Part of a small language model's weights: rotary positions.
MLP neurons of a small language model. Each row is named by its layer, matrix (down: output weights) and neuron, and shows model dimensions 64-127. Each number is 200 + 20 x the weight over its row's rms, rounded and kept within 0 to 999. A neuron's up and down rows have the sign that makes its largest values positive.
A block is one neuron, or neurons of one layer that tend to fire together. After each block is what it responds to, as a language model described it from the Wikipedia text at the highest values.

L4.down383,189,189,210,161,245,198,206,210,170,172,179,206,196,193,189,231,209,242,212,195,171,187,197,199,190,168,232,205,217,210,201,203,218,178,178,204,203,203,228,196,190,188,204,157,202,209,212,233,187,194,233,174,193,198,192,211,208,203,202,222,202,195,198,197
L4.down706,179,217,200,165,183,175,176,181,218,191,199,201,179,225,187,197,222,208,201,220,194,180,192,192,206,202,189,215,199,196,199,183,206,192,211,204,190,189,186,167,205,183,217,155,175,216,210,208,215,189,215,190,187,207,199,213,222,194,205,200,215,185,230,186
Responds to: Word pieces inside non-English words and names, mostly German (Werra, neolithischer, Niederösterreich, für, und), plus Slavic, Dutch and French names.

L8.down516,163,218,188,185,191,203,215,245,171,178,208,200,208,177,161,212,233,204,225,223,194,212,221,200,186,239,205,219,171,211,210,229,218,201,193,150,196,174,185,193,228,194,194,207,214,205,191,223,197,180,202,197,189,163,223,201,180,200,204,209,206,233,225,208
L8.down734,210,180,191,193,167,216,193,187,214,204,221,206,235,173,222,199,207,183,231,204,204,212,187,225,192,227,203,224,198,204,185,184,183,211,207,210,207,213,199,231,172,203,235,202,222,180,209,219,234,199,209,214,172,192,185,238,198,209,214,196,176,196,204,212
L8.down822,174,214,205,208,187,191,205,168,219,181,216,207,222,177,212,204,214,193,223,205,189,230,204,223,167,222,188,211,230,215,193,201,200,222,188,200,202,200,183,217,209,211,183,221,192,201,191,214,185,189,231,213,213,193,197,204,204,210,217,200,198,192,207,182
L8.down1279,243,223,180,183,178,205,182,194,217,171,196,203,211,219,197,214,180,228,201,199,186,203,192,214,167,217,199,195,203,221,205,189,226,237,198,202,212,199,253,251,217,201,214,192,207,208,198,162,212,188,226,210,152,220,177,207,204,202,169,205,204,197,178,208
Responds to: Periods and closing punctuation that end a full sentence in Wikipedia prose, often before the next sentence starts with He, The or In.

L8.down391,186,185,188,175,190,215,195,229,193,183,244,199,180,181,189,236,206,235,188,200,199,200,205,189,146,208,208,205,190,201,225,212,228,207,172,225,185,223,227,226,220,228,199,192,195,210,194,232,193,202,214,205,174,207,186,219,242,201,179,224,175,194,215,177
L8.down574,216,217,209,185,185,259,213,210,216,195,195,226,182,219,189,191,193,238,246,168,225,208,215,234,176,178,193,207,185,196,214,185,197,206,199,169,188,157,231,190,201,199,199,222,207,223,233,202,188,210,214,217,209,195,210,178,194,207,209,221,202,208,208,196
L8.down616,198,186,200,202,215,219,163,205,191,213,222,202,167,189,193,200,223,209,193,177,192,187,204,190,190,181,210,178,199,195,219,177,175,210,165,197,196,201,213,184,209,206,176,167,222,183,200,212,210,219,254,184,235,192,194,222,209,195,197,207,227,249,165,177
L8.down909,213,214,208,197,198,170,207,197,212,176,180,213,214,204,194,163,164,203,204,226,170,202,220,171,191,176,179,165,192,189,234,219,214,206,204,167,176,199,202,193,178,179,175,184,222,208,193,222,203,184,233,246,216,178,210,191,213,206,182,172,202,206,211,187
Responds to: Function words that open the next step in biographical or historical timelines, such as then, until, from, in, before, after education or employment mentions.

L4.down580,218,232,211,204,189,197,204,179,207,164,207,196,193,193,196,230,185,200,184,204,195,204,181,173,215,193,218,243,177,231,222,235,166,206,212,191,199,212,193,206,164,225,229,177,215,216,203,172,221,158,176,213,195,234,201,190,224,191,196,233,233,252,238,173
L4.down723,220,186,200,209,181,202,185,239,217,173,189,206,159,211,224,173,165,217,212,190,190,191,222,206,205,207,182,188,195,157,229,220,175,195,186,197,214,202,216,208,230,222,193,208,217,184,213,183,199,170,217,232,223,186,207,199,178,209,224,187,196,196,186,202
Responds to: The word "of" right after a quantity word (some, many, one, seven, majority of) that picks out part of a group; also scattered word-piece endings.

L3.down2,196,200,170,186,210,202,191,191,180,183,190,147,186,183,156,207,172,210,194,179,227,226,200,236,198,194,174,156,239,197,175,194,177,183,224,186,226,202,237,207,178,164,147,203,206,219,200,226,234,193,178,206,218,179,242,206,185,192,195,201,212,204,185,207
L3.down176,156,187,265,218,173,178,178,203,176,213,190,196,188,189,172,200,222,219,226,215,182,216,202,176,183,165,175,172,273,204,162,181,191,172,202,196,205,165,213,226,168,181,166,201,173,205,182,214,198,208,211,221,197,222,213,218,196,201,186,234,183,189,222,191
L3.down506,190,185,179,209,192,186,219,204,174,185,161,188,221,214,201,214,243,193,205,130,162,181,212,193,194,204,189,190,167,174,187,223,203,172,194,188,182,171,202,204,216,194,217,179,227,231,184,192,214,179,161,216,209,220,208,189,226,217,191,198,169,163,231,165
L3.down592,179,166,188,179,218,198,214,189,178,209,179,218,213,211,180,201,201,227,169,215,205,186,220,181,183,212,252,187,214,197,218,204,210,197,234,221,202,216,194,207,198,227,167,152,177,169,178,216,193,209,176,211,184,215,205,197,161,210,239,211,208,224,221,221
L3.down599,215,198,181,197,208,173,222,198,202,195,182,215,193,200,147,199,208,207,200,156,201,222,216,160,183,187,237,194,202,199,195,187,206,194,202,238,195,166,205,192,157,188,179,205,215,198,152,227,177,163,214,199,190,175,203,201,175,218,202,202,155,215,184,163
L3.down1050,195,163,189,185,197,218,183,154,162,184,183,222,199,242,196,189,190,217,204,211,187,243,206,171,221,217,189,220,197,179,186,201,216,234,209,175,191,167,246,219,218,218,191,148,158,175,197,196,143,206,198,202,174,178,222,182,200,193,197,192,221,214,206,153
L3.down1110,170,191,178,234,207,195,198,223,189,198,185,221,183,192,245,220,208,189,164,220,210,164,187,168,243,189,230,155,220,204,234,185,163,231,201,214,210,170,201,205,173,222,211,164,217,192,220,210,202,206,207,144,197,194,194,210,176,204,173,194,198,178,185,208
L3.down1250,173,162,189,198,259,228,202,195,204,192,190,166,206,196,188,187,223,221,190,198,218,226,215,204,214,189,205,179,229,197,225,199,215,195,218,178,187,204,211,213,206,206,229,195,179,224,170,193,191,193,160,177,190,190,191,242,212,184,191,203,191,203,195,189
Responds to: Subword pieces inside non-English proper names, often just after accented letters (Rö-s-ler, Å-ker-lund, Pl-ov-div), plus cells in tables.

L8.down16,207,166,169,152,223,200,207,213,174,194,211,225,208,188,187,234,218,215,203,174,233,204,185,174,192,227,231,190,163,185,194,227,213,144,211,207,184,208,209,188,194,175,190,176,163,168,200,199,169,243,176,162,185,214,215,203,192,215,195,245,200,211,166,181
L8.down173,179,191,193,181,185,210,194,209,185,186,188,243,188,193,168,214,219,179,227,247,230,154,217,197,217,197,208,183,202,199,213,212,203,204,203,191,207,225,223,227,223,210,221,211,226,243,189,225,183,200,178,200,199,195,185,183,222,184,209,217,182,204,217,185
L8.down800,184,203,195,182,201,181,202,201,261,215,206,226,202,178,200,210,213,198,182,195,220,176,193,176,173,175,189,202,160,211,207,189,200,196,204,220,183,214,194,219,216,188,233,210,229,173,191,199,190,217,181,191,222,176,210,187,199,208,185,169,226,186,239,206
L8.down1155,204,233,199,174,167,209,213,172,185,230,203,186,211,223,187,162,183,202,180,263,217,185,197,219,191,167,204,169,211,203,203,211,233,247,171,201,205,192,174,193,250,191,196,212,222,193,177,205,198,226,219,219,204,185,202,209,230,162,220,167,194,212,179,168
Responds to: Word pieces inside German or other non-English words and proper names, mostly in citations and tables, e.g. Kre(is), Stran(ra)er, Blitzk(ri)eg.

L4.down187,187,213,199,178,175,192,227,180,205,216,163,215,184,196,208,207,181,196,210,216,176,211,182,173,228,188,216,187,234,194,200,188,203,176,183,201,211,221,216,198,208,182,197,202,169,205,198,236,175,209,219,169,194,253,196,154,204,212,217,200,214,190,167,234
L4.down1063,157,171,161,180,221,216,161,196,200,214,195,219,165,220,205,187,189,223,176,223,207,204,174,223,215,221,206,181,218,210,213,188,197,208,178,202,177,191,210,219,180,216,190,226,201,186,180,215,214,155,198,189,226,212,221,187,223,187,214,178,210,180,157,192
Responds to: Mostly the preposition from opening a span or origin, as in ranges from -6.5 EV, from 1985 to, from New Brunswick; weaker on scattered tokens inside tables.

L4.down77,188,189,181,214,230,223,221,181,208,186,190,189,226,196,186,244,194,210,207,205,190,181,194,254,201,190,198,191,205,214,218,203,195,171,214,205,169,196,185,214,217,135,204,197,194,238,231,184,216,198,190,183,217,211,193,197,189,222,177,197,212,176,195,235
L4.down429,222,194,204,211,204,182,185,185,230,201,217,203,189,212,196,199,208,230,215,186,210,180,213,224,187,217,197,192,218,205,204,207,183,217,185,200,206,207,171,258,221,183,220,208,190,210,205,177,188,205,191,195,186,208,185,202,183,231,176,213,202,182,233,215
Responds to: Paragraph-final tokens such as period plus blank line or a closing table pipe, ending a Wikipedia section just before a new == heading.